config.toml
num_hidden_layers = 11
hidden_size = 256
warmup_steps = 200
MLP neurons of a small language model. Each row is named by its layer, matrix (gate and up: input weights) and neuron, and shows model dimensions 160-255. Each number is 50 + 15 x the weight over its row's rms, rounded and kept within 0 to 99. A neuron's up and down rows have the sign that makes its largest values positive.
After each neuron's rows, "fires after" lists the tokens most often just before its 100 highest values on Wikipedia text that the model never trained on; "fires in" lists the words (lower case) most often at its 100 highest values on Wikipedia text that the model never trained on. A number after a token or word is its count.

L6.gate89:35 54 35 57 47 69 45 48 31 58 56 55 33 31 58 47 29 62 27 54 53 48 41 53 65 53 72 44 40 54 79 65 11 76 48 55 64 51 37 55 41 57 72 40 44 43 02 67 67 15 59 67 45 61 48 45 66 62 64 40 43 34 55 60 75 61 67 46 53 45 61 69 53 36 60 56 50 56 24 53 34 67 25 51 41 65 37 49 47 52 68 73 47 53 43 42
L6.up89:43 59 56 56 13 29 27 37 73 25 22 48 62 41 76 42 59 56 54 35 66 52 26 54 60 70 35 26 32 67 67 58 34 71 40 57 41 54 63 45 58 59 54 68 69 71 42 81 68 50 47 53 52 60 39 48 38 45 63 60 63 50 52 53 76 37 86 52 36 57 26 58 57 45 67 46 52 59 29 33 48 54 54 55 30 46 75 50 58 54 50 58 28 90 53 52
fires after: "f" 27, "in" 12, " " 11, "ur" 9, "a" 9, "nd" 8
fires in: "after" 22, "since" 10, "because" 9, "under" 5, "before" 5

L7.gate284:72 43 65 84 61 60 41 52 58 75 61 46 70 33 77 59 34 68 59 47 39 23 39 29 69 60 73 50 26 50 31 32 48 33 39 73 23 63 70 62 17 63 33 49 43 27 57 57 86 24 48 48 43 55 58 41 54 26 26 68 35 83 24 51 66 32 67 35 64 46 54 49 46 53 29 41 60 59 79 55 37 46 46 51 54 38 49 49 56 58 44 53 46 59 51 65
L7.up284:29 37 62 60 48 59 51 37 35 29 48 43 43 30 68 46 58 22 43 64 53 71 88 54 35 68 81 27 60 49 45 53 46 47 35 63 23 34 62 61 53 31 54 51 38 51 38 40 39 61 40 47 70 37 21 28 74 63 57 58 55 57 44 39 64 55 27 24 77 39 56 61 69 25 17 47 64 74 50 46 46 60 45 53 36 60 40 34 56 28 60 74 47 41 18 30
fires after: "ou" 32, " r" 14, " b" 10, " N" 8, "r" 8, " St" 5
fires in: "county" 16, "country" 11, "navy" 7, "radio" 7, "building" 7, "stadium" 6

L7.gate511:36 83 41 40 63 61 45 24 19 55 36 81 43 44 49 45 39 34 63 41 46 71 55 66 37 34 56 40 49 70 50 63 36 71 72 68 50 38 50 47 37 63 54 43 37 64 48 46 66 43 32 43 32 28 39 60 63 11 59 47 74 64 42 37 51 63 41 16 61 21 44 43 45 67 50 35 64 62 70 41 44 72 59 35 62 56 82 55 40 77 59 61 43 57 28 18
L7.up511:36 54 53 40 41 51 60 68 64 65 91 57 37 48 71 92 67 64 65 51 73 68 39 57 42 44 82 61 59 53 10 65 71 66 55 22 42 27 34 57 15 48 38 38 50 56 42 37 58 54 55 25 68 72 53 56 37 61 47 30 32 48 66 11 64 60 61 49 56 38 46 49 58 54 67 41 79 40 65 48 45 58 67 44 61 53 44 56 33 42 58 80 51 43 50 54
fires after: " al" 23, "s" 12, " w" 10, "ing" 7, "," 7, "t" 5
fires in: "and" 41, "all" 16, "well" 10, "often" 4, "even" 4

L2.gate300:55 31 65 38 61 59 39 48 48 81 39 45 37 41 59 43 60 48 51 58 85 53 61 96 32 46 39 45 66 14 52 34 59 60 54 29 63 57 61 34 57 38 39 57 52 49 54 42 06 27 32 87 62 48 34 35 51 56 39 51 85 48 65 37 55 66 38 52 74 52 14 31 69 83 55 62 51 37 45 80 59 68 63 62 22 26 60 74 48 62 64 50 59 46 35 53
L2.up300:59 63 45 41 52 60 39 68 39 30 52 32 53 55 14 69 48 66 34 60 32 49 46 67 48 54 42 80 53 40 61 42 58 60 74 52 33 52 81 58 26 19 06 36 36 44 44 76 46 64 52 44 57 28 54 59 30 47 56 28 50 49 38 36 47 50 54 39 50 66 33 36 49 59 63 63 37 80 67 72 41 75 52 29 53 33 73 58 44 76 44 38 62 22 54 43
fires after: " f" 35, " ch" 15, " F" 12, " W" 11, " Ch" 7, " w" 4
fires in: "film" 33, "children" 16, "wilson" 5, "films" 5

L2.gate351:61 67 58 50 55 48 49 74 49 42 71 57 27 54 49 59 18 60 45 34 61 34 47 63 40 36 41 65 51 16 60 47 56 62 51 63 75 53 41 55 66 39 46 77 65 43 80 38 10 65 57 39 64 59 61 65 38 40 54 44 28 65 29 54 70 41 63 47 42 46 41 51 49 54 22 40 42 67 59 87 46 42 39 59 25 48 40 40 47 19 49 46 47 42 68 47
L2.up351:58 58 61 47 74 81 30 50 53 52 74 64 72 20 42 53 46 45 54 55 50 63 31 58 61 69 61 62 60 46 37 43 35 47 63 67 45 45 64 52 58 69 58 54 45 39 52 46 30 55 61 39 39 41 80 57 38 57 45 50 40 16 44 48 66 62 52 61 70 60 29 29 54 44 35 58 37 39 58 47 39 48 34 39 39 57 51 43 45 46 37 14 15 62 54 48
fires after: "p" 39, " s" 28, " S" 13, " c" 7
fires in: "second" 24, "species" 14, "special" 5, "especially" 5, "century" 5, "secretary" 4

L2.gate603:32 42 64 46 35 43 35 63 55 57 36 52 70 32 49 70 65 49 71 42 53 65 43 52 31 76 21 48 48 44 46 19 66 38 32 43 32 38 76 42 18 51 28 33 77 45 51 34 42 59 48 52 38 60 54 57 66 31 55 46 56 51 37 41 43 51 57 55 32 13 46 33 67 51 64 32 64 50 30 48 46 54 55 53 47 37 61 52 36 39 49 33 52 70 55 62
L2.up603:31 45 14 41 48 49 58 76 47 63 49 31 32 25 45 91 43 47 43 43 31 48 21 33 39 39 74 51 31 44 59 46 71 68 56 55 63 62 52 43 26 37 59 42 58 65 59 60 48 63 60 37 61 34 66 54 38 57 44 46 40 57 40 59 54 58 52 53 26 52 62 54 49 31 42 65 60 27 51 44 68 68 47 66 48 31 69 52 46 41 36 35 74 63 87 50
fires after: " f" 34, " ch" 13, " F" 12, " S" 7, " Ch" 7, " s" 6
fires in: "film" 32, "children" 14, "silver" 10, "films" 5, "civil" 4

L2.gate692:51 24 33 29 57 48 67 59 52 54 38 56 65 55 61 58 30 50 59 52 55 86 62 46 58 39 60 35 44 50 24 52 74 61 30 52 59 50 33 41 43 38 63 24 47 81 46 36 88 39 68 57 43 52 57 29 65 32 20 64 54 51 32 39 44 64 67 42 63 47 54 49 31 44 34 41 17 52 47 47 57 52 56 32 42 84 35 48 59 46 07 40 63 47 71 78
L2.up692:39 45 52 53 60 40 58 24 62 38 47 86 47 87 51 64 40 56 28 64 56 63 64 50 41 39 38 47 51 43 39 64 43 47 65 68 53 52 63 53 83 53 57 36 30 69 29 61 57 61 44 25 36 30 31 40 62 62 33 44 65 23 59 54 39 58 58 31 53 67 42 39 60 44 60 38 39 43 65 40 64 32 46 39 21 34 61 43 54 57 42 64 53 66 50 38
fires after: "ou" 60, " st" 9, "s" 6, " for" 6
fires in: "county" 21, "country" 17, "countries" 8, "could" 6, "count" 4

L2.gate189:53 54 67 18 78 46 35 49 28 70 79 42 45 41 44 53 54 52 45 49 28 48 50 47 46 65 49 55 56 32 56 64 46 54 54 62 55 50 65 56 77 56 56 67 50 72 57 66 38 48 58 36 42 56 43 73 63 45 50 38 60 43 71 39 50 62 62 66 30 65 49 44 39 71 87 50 71 68 90 73 63 48 60 24 05 26 62 47 43 42 67 61 57 52 67 24
L2.up189:65 56 34 47 60 47 36 35 41 43 52 54 44 74 50 63 63 58 52 23 57 51 53 16 46 47 42 60 54 61 57 49 84 29 59 34 44 25 58 72 35 53 46 39 46 82 61 44 54 43 32 54 28 46 46 57 47 60 27 32 66 69 81 47 41 64 48 43 52 69 46 44 74 77 49 39 46 42 56 52 50 41 60 36 16 54 37 40 32 46 73 86 28 46 60 27
fires after: " f" 68, " F" 13, "f" 9
fires in: "first" 46, "following" 17

L2.gate698:74 57 31 48 38 24 46 35 77 50 58 45 70 45 52 55 35 71 56 59 49 42 65 49 68 33 63 40 63 58 36 49 47 82 60 17 43 27 25 24 63 53 30 42 20 37 65 42 52 53 41 81 57 50 59 53 33 34 54 49 65 41 38 73 48 42 51 29 47 33 68 69 59 40 75 59 38 50 40 32 60 55 41 62 62 54 76 37 57 49 34 29 39 47 48 16
L2.up698:67 45 46 31 63 46 40 57 43 31 59 34 86 80 27 64 39 66 47 59 15 40 83 64 51 64 54 37 51 53 57 58 55 59 66 51 65 29 31 25 34 39 39 59 36 62 44 49 48 80 55 77 67 41 45 39 51 77 62 44 36 32 73 30 39 50 28 53 48 45 36 46 69 56 38 87 50 53 30 35 46 45 48 69 76 44 74 50 46 74 11 49 47 47 41 39
fires after: "et" 29, " b" 28, " B" 22, "b" 8, "B" 4
fires in: "between" 29, "brother" 12, "by" 7, "object" 6

L7.gate131:43 44 48 43 37 50 54 89 73 40 47 31 45 58 65 45 57 46 71 50 25 56 54 52 44 41 57 56 48 53 56 41 35 42 38 57 44 26 92 55 67 74 84 60 43 46 35 29 52 49 74 45 67 64 48 52 49 47 56 38 43 50 27 45 30 58 42 49 62 54 58 37 21 46 64 82 37 51 43 71 54 29 64 46 38 54 22 56 60 41 27 35 78 59 55 12
L7.up131:46 45 65 58 43 70 83 43 82 41 62 48 46 45 79 61 60 56 66 40 67 73 51 59 50 55 74 58 33 33 57 46 36 46 45 52 72 39 38 69 38 68 55 57 69 59 58 62 57 34 48 49 40 52 35 71 82 29 63 37 77 40 81 56 33 30 33 33 21 67 69 34 35 75 48 39 34 43 27 83 40 30 87 65 39 48 27 53 63 77 31 32 51 31 70 47
fires after: "ct" 21, "t" 19, "ly" 10, " J" 10, " H" 7
fires in: "october" 22, "september" 10, "hospital" 9, "olympic" 6, "olympics" 4, "joseph" 4

L2.gate566:64 47 65 69 44 42 52 75 53 62 44 65 45 47 40 58 49 41 41 47 48 46 55 16 50 52 48 64 25 53 50 45 08 56 25 64 27 58 34 62 45 23 64 70 36 36 15 48 21 32 35 24 52 59 66 37 54 49 55 17 50 54 77 39 25 70 35 62 31 45 64 47 51 50 85 50 54 63 63 47 30 44 39 68 34 21 60 14 32 46 49 28 35 35 58 68
L2.up566:50 58 42 60 40 74 68 55 33 42 28 64 28 60 42 58 70 51 69 61 49 47 64 41 39 41 26 63 11 61 30 65 43 06 33 30 66 48 55 55 36 37 46 62 27 56 42 42 41 45 32 57 63 72 41 46 60 65 36 68 43 41 47 27 36 60 39 80 31 60 55 52 42 53 59 64 68 45 66 37 47 60 60 67 64 36 50 32 45 33 51 47 48 67 61 44
fires after: " wh" 39, "um" 30, " R" 14, " M" 12
fires in: "which" 39, "number" 21, "michael" 7, "richard" 6, "michigan" 5

L2.gate132:41 54 28 28 42 47 17 57 55 43 27 44 39 48 45 58 53 40 83 52 61 72 55 54 33 65 43 46 67 38 46 36 41 54 38 31 57 34 56 53 18 64 45 68 61 76 62 71 34 56 72 64 54 55 65 59 50 56 34 41 68 67 34 37 48 31 45 59 66 54 59 78 66 49 52 64 09 37 30 78 28 52 69 59 45 31 50 62 38 68 45 28 70 73 45 35
L2.up132:52 70 60 45 45 55 66 68 61 46 60 27 39 34 31 57 64 24 42 63 67 70 49 84 51 48 40 58 31 49 39 62 51 45 71 50 56 43 63 40 30 69 63 50 32 87 41 29 63 58 38 57 40 61 67 50 68 58 60 98 01 58 59 49 48 56 45 42 34 66 23 34 29 47 41 69 50 65 80 56 58 54 35 53 25 07 45 58 12 66 49 51 39 38 48 26
fires after: "are" 32, "f" 18, "ad" 13, "ed" 10, "en" 6
fires in: "career" 32, "and" 12, "different" 8, "federal" 4, "future" 4, "first" 4

L7.gate611:64 34 57 30 29 57 66 48 64 77 26 56 53 17 76 66 70 39 65 46 46 58 69 72 46 55 42 39 52 63 42 43 49 42 50 54 47 65 46 65 39 65 34 32 44 36 51 43 59 49 71 38 75 36 76 65 77 51 58 21 45 70 49 38 19 62 60 45 40 47 34 59 55 34 34 43 26 62 38 51 61 62 65 79 38 56 37 45 60 71 53 44 33 52 67 52
L7.up611:65 33 47 25 43 54 38 59 64 72 69 51 76 26 66 47 36 34 73 46 47 32 70 77 60 53 64 42 16 43 23 58 31 47 59 29 32 53 34 47 52 36 40 79 39 37 35 54 76 53 63 60 68 46 62 84 75 57 42 42 50 42 54 53 36 32 68 45 58 41 49 53 34 39 44 77 59 61 16 47 33 52 29 69 38 54 46 60 38 40 41 45 41 46 78 57
fires after: "," 41, "es" 20, "it" 10, "t" 9, "v" 5, "s" 4
fires in: "which" 21, "while" 11, "who" 10, "design" 8, "designed" 7, "institute" 5

L2.gate568:40 50 75 45 37 73 35 51 40 44 57 53 35 35 67 57 53 69 35 46 41 29 65 25 49 58 51 50 51 44 27 61 49 74 42 34 49 41 47 42 60 59 71 32 69 76 38 53 72 28 48 31 62 55 44 68 57 53 26 27 38 48 93 61 29 20 61 41 56 41 59 53 64 40 47 39 60 67 39 39 47 63 41 55 64 71 41 51 39 48 61 51 56 61 48 28
L2.up568:57 44 44 10 63 42 52 65 24 37 49 43 44 40 33 35 56 68 51 38 30 52 56 64 51 36 49 42 71 55 75 80 36 35 19 61 36 59 39 82 33 45 25 61 49 47 49 62 81 75 86 43 45 74 42 67 65 50 30 65 19 62 53 29 75 41 48 34 54 34 43 21 54 62 62 59 44 47 56 71 56 60 55 61 57 21 42 54 52 64 58 55 41 61 34 48
fires after: "c" 32, "ec" 25, " s" 16, " a" 8, " S" 6
fires in: "species" 25, "side" 13, "age" 8, "increased" 4, "acre" 4, "score" 4

L2.gate470:28 49 61 47 47 21 62 54 39 63 81 39 51 57 50 40 33 82 86 47 61 20 45 68 65 66 49 84 36 52 58 41 51 46 47 81 13 37 57 60 59 43 27 45 29 49 50 31 29 46 46 58 42 53 62 60 22 57 51 64 56 36 53 30 33 52 51 26 51 68 45 66 61 42 55 88 48 40 51 45 40 28 83 44 47 38 51 71 53 44 39 55 54 45 52 41
L2.up470:23 63 57 54 28 53 50 34 40 52 69 48 23 38 52 68 77 47 66 61 48 28 38 62 34 66 48 52 54 45 39 56 71 35 90 24 29 43 80 71 44 35 59 55 69 53 63 53 51 63 22 72 40 58 59 84 48 61 38 34 61 31 45 60 38 54 29 40 49 61 64 44 65 59 21 54 41 58 18 59 54 65 43 56 71 57 40 58 52 50 45 86 34 40 80 17
fires after: " f" 44, " th" 12, "h" 11, " F" 8, "f" 6, "at" 5
fires in: "first" 46, "third" 10, "temperature" 4

L7.gate132:42 49 59 65 66 55 51 47 40 65 10 54 49 69 47 75 49 51 48 44 49 56 69 14 35 29 41 48 40 52 33 31 47 60 80 27 38 63 35 42 42 64 61 58 56 64 63 07 47 37 53 67 52 49 46 28 39 63 46 47 26 69 63 44 60 77 36 75 38 29 62 51 29 61 77 64 86 61 46 36 29 55 42 71 47 54 65 45 44 76 34 53 44 79 56 68
L7.up132:48 45 29 66 86 57 52 53 57 66 35 57 45 51 58 76 46 35 11 70 38 35 64 62 37 40 56 57 35 18 63 55 54 46 46 52 59 96 23 33 37 41 70 52 49 50 54 59 66 49 47 38 21 42 70 69 67 41 14 52 42 70 38 52 65 53 43 54 57 65 40 49 73 41 49 61 61 24 38 50 31 59 43 50 49 64 26 22 58 50 55 59 46 64 38 63
fires after: " f" 36, "am" 25, " F" 10, "st" 6, "d" 5
fires in: "film" 33, "family" 19, "families" 5, "films" 5, "withdrew" 5

L8.gate453:63 69 46 45 34 50 46 34 42 63 46 59 78 27 35 53 44 39 25 61 31 34 38 73 60 68 37 42 61 66 46 47 36 27 71 61 32 60 53 57 40 46 75 60 24 37 43 52 46 33 71 35 64 40 34 74 29 57 52 31 47 50 32 44 50 41 61 40 63 37 64 31 53 61 46 62 57 62 46 33 52 35 60 38 87 67 44 51 32 56 65 47 66 57 27 69
L8.up453:54 39 47 50 48 43 76 37 44 40 39 81 53 57 20 22 58 26 46 84 31 27 29 45 35 62 29 47 52 52 48 96 22 37 49 42 54 48 47 52 41 50 69 47 45 79 48 66 33 16 34 53 51 52 49 25 44 64 26 48 83 52 36 25 51 68 33 76 56 42 45 50 52 64 22 45 83 68 42 62 54 47 51 54 42 65 48 79 34 48 34 72 30 48 47 38
fires after: "." 21, "," 19, " that" 7, " wh" 7, " to" 6
fires in: "he" 61, "help" 7, "who" 7, "held" 5

L7.gate624:84 50 55 44 24 35 38 54 59 66 40 58 46 54 32 46 55 55 60 72 39 50 57 38 87 32 49 68 65 41 42 57 05 35 57 66 40 66 64 81 45 52 57 79 67 53 73 32 58 28 68 66 54 49 53 44 31 61 50 79 56 57 55 21 48 71 16 57 76 12 52 30 43 74 58 86 42 60 46 44 63 58 24 76 64 59 50 29 36 50 46 41 66 60 46 56
L7.up624:48 62 46 52 32 17 35 63 62 45 87 52 55 50 43 78 49 44 41 52 39 65 56 81 35 36 62 79 42 41 21 72 43 42 45 56 36 43 23 47 26 49 37 91 50 36 49 27 35 32 50 54 64 47 68 55 45 49 77 45 48 50 90 59 39 50 34 50 42 53 63 89 72 55 47 44 35 35 43 44 60 57 81 30 40 26 60 37 53 63 40 47 72 49 62 65
fires after: " f" 45, " F" 14, "f" 12, " G" 10
fires in: "film" 21, "family" 19, "games" 9, "information" 7, "families" 4

L6.gate584:64 57 40 31 53 23 70 85 38 53 55 59 42 74 58 44 35 45 38 46 49 35 38 38 36 41 50 32 44 52 65 44 66 53 50 44 31 23 51 45 45 55 24 41 40 47 57 39 53 46 46 26 60 50 63 68 47 55 75 43 61 49 34 83 41 37 51 49 42 42 35 61 70 34 52 59 14 45 18 59 74 36 48 76 36 55 55 62 40 36 31 53 46 40 60 48
L6.up584:61 50 34 44 36 52 55 41 72 48 70 84 59 43 61 18 55 78 90 46 58 60 46 62 32 43 76 23 49 52 65 31 31 56 70 50 42 38 32 40 50 48 52 49 79 54 63 48 18 29 49 22 85 48 61 82 61 46 50 60 54 45 33 44 39 47 75 39 29 41 52 50 43 44 49 27 50 19 34 52 62 43 68 35 44 44 35 57 70 65 45 22 56 40 56 46
fires after: "ce" 22, "b" 18, "ov" 18, "t" 15, "ct" 14, "om" 4
fires in: "february" 20, "december" 19, "november" 18, "september" 16, "october" 14

L6.gate469:39 59 58 43 74 59 48 66 51 50 23 77 66 34 99 38 60 51 58 61 52 56 49 47 06 41 35 41 71 45 43 53 42 65 56 66 41 27 65 48 52 37 86 42 68 41 48 41 53 45 48 46 57 56 56 50 26 58 73 35 70 50 38 52 51 42 50 52 51 46 84 66 30 94 55 50 71 47 42 66 37 64 36 54 71 60 59 51 37 40 53 08 67 50 67 51
L6.up469:42 63 69 31 52 57 49 38 38 71 43 20 80 36 55 56 74 64 58 59 51 53 52 49 66 59 48 51 42 49 74 59 39 77 63 59 51 57 36 48 38 24 33 52 53 53 39 49 35 40 27 62 45 43 55 43 54 12 57 36 66 35 27 83 56 66 44 46 56 60 24 58 35 63 66 63 22 52 45 49 44 49 69 76 86 14 55 64 53 60 31 37 72 35 68 62
fires after: " a" 39, " pro" 20, " be" 12, "ro" 10, " A" 9
fires in: "after" 47, "before" 12, "professional" 10, "profile" 5, "professor" 4

L6.gate94:56 39 64 40 54 66 34 84 44 48 80 52 60 51 56 18 24 59 67 60 31 57 39 60 73 43 79 42 62 54 40 39 56 48 71 48 60 30 42 50 53 47 47 50 31 17 65 80 56 19 53 39 70 65 56 75 58 41 34 62 52 51 76 48 27 51 59 43 34 61 36 26 76 79 26 60 47 48 29 45 59 72 67 35 37 22 46 51 40 55 57 70 63 34 27 36
L6.up94:35 54 47 55 50 43 34 57 36 48 52 78 44 56 16 67 43 50 78 60 20 65 64 31 79 75 89 66 51 61 50 36 61 59 57 48 50 63 63 33 57 45 57 21 20 24 64 41 64 60 65 64 67 38 50 65 58 61 57 64 46 62 55 58 47 70 74 73 90 54 44 43 58 38 79 50 38 70 29 54 45 32 49 65 38 77 68 51 35 81 27 34 41 45 46 38
fires after: "ed" 25, "ct" 25, " com" 10, " o" 8, " re" 7, "b" 6
fires in: "states" 25, "october" 25

L8.gate166:49 37 47 54 45 42 66 56 49 43 76 40 37 26 76 47 45 45 60 49 88 50 40 74 47 51 65 47 43 44 71 95 53 58 44 43 70 50 57 37 33 67 17 67 64 62 66 24 51 39 36 69 45 56 58 43 42 39 41 96 48 37 53 45 38 71 33 63 64 45 78 67 48 65 51 50 44 60 61 76 80 08 39 52 47 49 66 63 61 86 63 62 44 62 56 75
L8.up166:29 68 50 53 31 30 80 67 42 08 57 35 15 46 57 44 44 74 43 78 44 58 72 42 58 12 65 45 67 28 38 28 44 60 41 58 42 52 35 10 56 41 53 57 36 47 47 44 43 28 48 63 76 55 58 49 31 49 38 40 57 40 49 26 59 33 55 48 47 60 42 60 40 62 59 50 59 45 50 69 31 47 53 71 47 41 60 70 69 49 62 58 54 33 60 52
fires after: " t" 25, " (" 18, " J" 15, "et" 7, " \"" 5, " de" 5
fires in: "two" 21, "john" 11, "with" 7, "withdrew" 5, "between" 4, "death" 4

L7.gate389:42 59 46 66 35 47 85 54 36 65 80 44 52 28 50 53 31 65 68 53 56 57 72 66 59 63 52 74 24 48 95 08 54 43 80 37 46 30 47 27 52 51 52 58 57 21 50 58 42 59 35 26 30 62 63 48 62 67 90 52 49 39 42 43 47 59 61 44 24 35 39 71 43 55 47 39 61 67 67 76 20 56 56 53 28 67 54 34 34 77 60 34 44 63 68 57
L7.up389:59 69 03 34 56 61 52 88 53 41 75 63 52 64 52 40 51 04 79 60 44 66 58 34 69 30 55 57 50 85 82 38 44 58 89 42 66 66 63 24 41 57 46 68 37 59 67 26 49 57 70 46 55 24 67 48 33 60 62 32 68 34 54 38 50 53 62 76 60 32 60 39 39 38 71 60 51 27 29 51 47 65 57 58 56 43 27 72 58 49 34 31 46 39 45 51
fires after: "ct" 25, "t" 22, " con" 19, "ov" 13, " p" 7
fires in: "october" 25, "september" 19, "november" 13, "continues" 4, "continue" 4

L7.gate518:52 44 29 38 54 47 44 50 57 59 66 61 59 47 67 43 20 46 45 49 49 49 64 66 58 47 53 54 43 39 39 68 10 44 32 54 55 43 66 50 60 50 56 51 42 62 48 53 48 56 54 34 53 42 41 71 40 36 68 27 42 31 52 74 37 36 54 46 26 43 38 45 37 60 82 57 40 57 65 49 65 65 22 53 37 40 52 40 43 52 51 63 25 36 59 61
L7.up518:71 39 47 58 39 30 61 43 38 48 52 46 61 34 47 51 30 64 57 60 50 33 44 24 38 55 42 34 74 46 39 64 47 91 37 68 37 56 47 59 45 42 31 44 61 47 54 25 48 73 34 72 46 34 56 49 58 43 52 55 20 79 36 39 57 55 35 77 65 38 65 40 48 54 55 33 52 58 52 49 45 31 46 56 46 44 45 57 42 40 53 30 50 67 39 33
fires after: " " 30, "ew" 26, "-" 7, "|" 5, " c" 4
fires in: "year" 19, "york" 17, "years" 17, "newspaper" 6, "you" 5, "young" 4

L6.gate568:25 48 40 52 88 56 55 59 65 57 63 38 59 47 44 47 46 46 59 50 55 54 56 34 30 36 37 62 57 70 36 60 46 51 46 53 48 66 85 68 38 29 34 73 37 27 38 30 75 40 52 39 52 60 67 75 08 65 46 33 58 77 44 25 38 57 55 40 95 31 61 62 36 72 45 42 60 46 50 73 20 50 08 27 53 47 43 61 58 63 40 47 42 39 44 43
L6.up568:69 50 55 58 25 29 38 42 29 51 22 68 36 43 36 41 47 37 57 87 47 49 61 41 47 57 66 43 47 38 47 57 44 42 31 30 58 59 10 52 61 48 57 59 54 77 66 66 28 38 57 22 29 60 33 41 46 54 45 42 61 18 47 59 63 41 56 42 43 60 42 22 59 61 75 65 30 43 32 42 60 55 64 65 52 48 30 41 36 57 37 61 49 58 70 29
fires after: " wh" 32, " He" 11, "H" 9, " al" 8, "ou" 7, " he" 4
fires in: "was" 39, "who" 29, "he" 9, "also" 8, "would" 7, "which" 4

L7.gate414:48 55 93 36 12 42 87 46 61 50 38 58 30 38 42 42 38 64 48 69 51 80 44 37 50 51 55 59 50 73 56 67 66 24 49 54 57 40 58 48 40 54 52 74 48 44 41 40 71 45 64 48 58 48 39 58 44 30 31 52 42 40 57 58 74 57 72 36 23 66 43 57 68 23 57 42 64 57 19 23 31 36 31 39 32 65 52 48 80 52 45 62 45 69 70 64
L7.up414:61 56 69 41 26 42 50 24 27 39 23 51 64 40 26 82 41 63 35 49 35 62 36 32 67 45 51 55 60 27 57 70 46 53 46 56 64 58 52 54 42 33 54 35 40 55 25 41 34 20 41 72 44 59 41 34 32 71 59 48 36 24 31 55 43 45 46 46 69 61 23 59 35 30 63 31 20 21 24 51 57 21 37 64 37 35 51 45 57 65 46 59 37 78 62 80
fires after: " h" 20, "in" 12, "a" 10, " H" 9, "ro" 7, " " 7
fires in: "since" 16, "however" 13, "because" 9, "have" 9, "wrote" 7, "although" 6

L2.gate284:19 62 37 74 52 67 42 63 66 55 52 48 45 54 40 30 31 66 48 52 74 42 55 45 60 63 60 27 32 30 56 27 69 55 57 33 56 56 41 69 56 55 44 32 34 20 37 55 20 32 36 43 71 67 64 34 26 77 23 39 60 19 50 52 69 38 38 36 60 33 47 54 37 47 69 70 72 34 86 47 59 33 79 48 56 53 58 30 48 50 36 56 51 37 35 33
L2.up284:43 73 49 32 57 51 36 60 31 46 81 33 24 50 37 36 69 74 57 39 79 64 35 61 47 72 41 43 45 02 40 40 50 59 84 45 54 49 41 55 55 60 46 52 56 73 53 43 60 70 68 19 71 68 51 50 57 70 43 28 61 23 41 73 49 82 36 68 41 47 51 55 45 41 44 46 65 46 59 25 49 77 53 51 48 63 54 50 56 78 27 24 50 52 52 40
fires after: " l" 32, " to" 20, " O" 12, "em" 12, " s" 8, " o" 6
fires in: "town" 14, "located" 11, "democratic" 9, "local" 9, "location" 7, "series" 6

L7.gate324:21 42 33 51 29 48 60 67 67 49 83 27 47 11 71 58 37 69 34 34 50 33 57 45 49 69 64 53 43 61 53 72 61 40 66 60 60 23 46 65 29 51 67 67 34 71 04 44 71 51 70 43 25 58 33 39 40 29 39 62 49 51 56 25 62 53 59 43 60 52 44 74 52 61 58 64 66 47 42 42 68 22 79 59 63 76 62 31 93 43 58 17 47 41 44 54
L7.up324:52 70 35 33 48 44 42 45 67 76 57 52 47 42 69 38 62 78 27 67 50 32 28 57 52 55 37 51 67 62 63 37 76 19 50 70 84 70 58 58 42 47 58 58 46 68 56 68 69 86 75 37 57 24 48 55 57 48 86 37 50 40 94 34 41 37 73 37 53 36 41 63 51 41 61 43 58 68 39 57 49 56 61 55 69 65 58 61 28 71 61 41 43 28 69 63
fires after: " o" 31, " or" 12, "ro" 11, "r" 10
fires in: "other" 24, "original" 11, "brother" 8, "highest" 6, "further" 6, "originally" 6

L7.gate0:58 59 40 77 60 47 38 68 40 57 66 50 36 53 50 50 79 45 66 43 29 43 60 66 29 45 43 13 44 58 48 50 26 72 40 55 68 56 75 69 73 46 51 62 39 23 39 40 49 57 30 49 62 22 67 63 57 48 56 60 48 63 48 52 30 56 61 66 59 63 73 44 50 80 71 53 42 56 36 61 66 71 63 70 57 29 33 59 68 41 44 77 56 56 72 32
L7.up0:55 39 58 72 14 21 89 62 52 42 46 33 23 73 54 68 32 44 38 47 60 66 60 37 46 66 55 38 26 65 66 64 35 70 14 65 39 69 64 60 47 38 69 40 68 75 41 58 54 40 45 66 12 36 70 69 51 42 45 17 51 48 35 47 52 30 61 43 71 38 71 46 59 71 78 57 53 55 51 17 29 46 38 61 61 47 35 22 33 58 44 48 48 57 44 50
fires after: " " 48, " th" 16, " al" 7, " Al" 6
fires in: "although" 16, "year" 15, "through" 14, "years" 12, "you" 4, "young" 4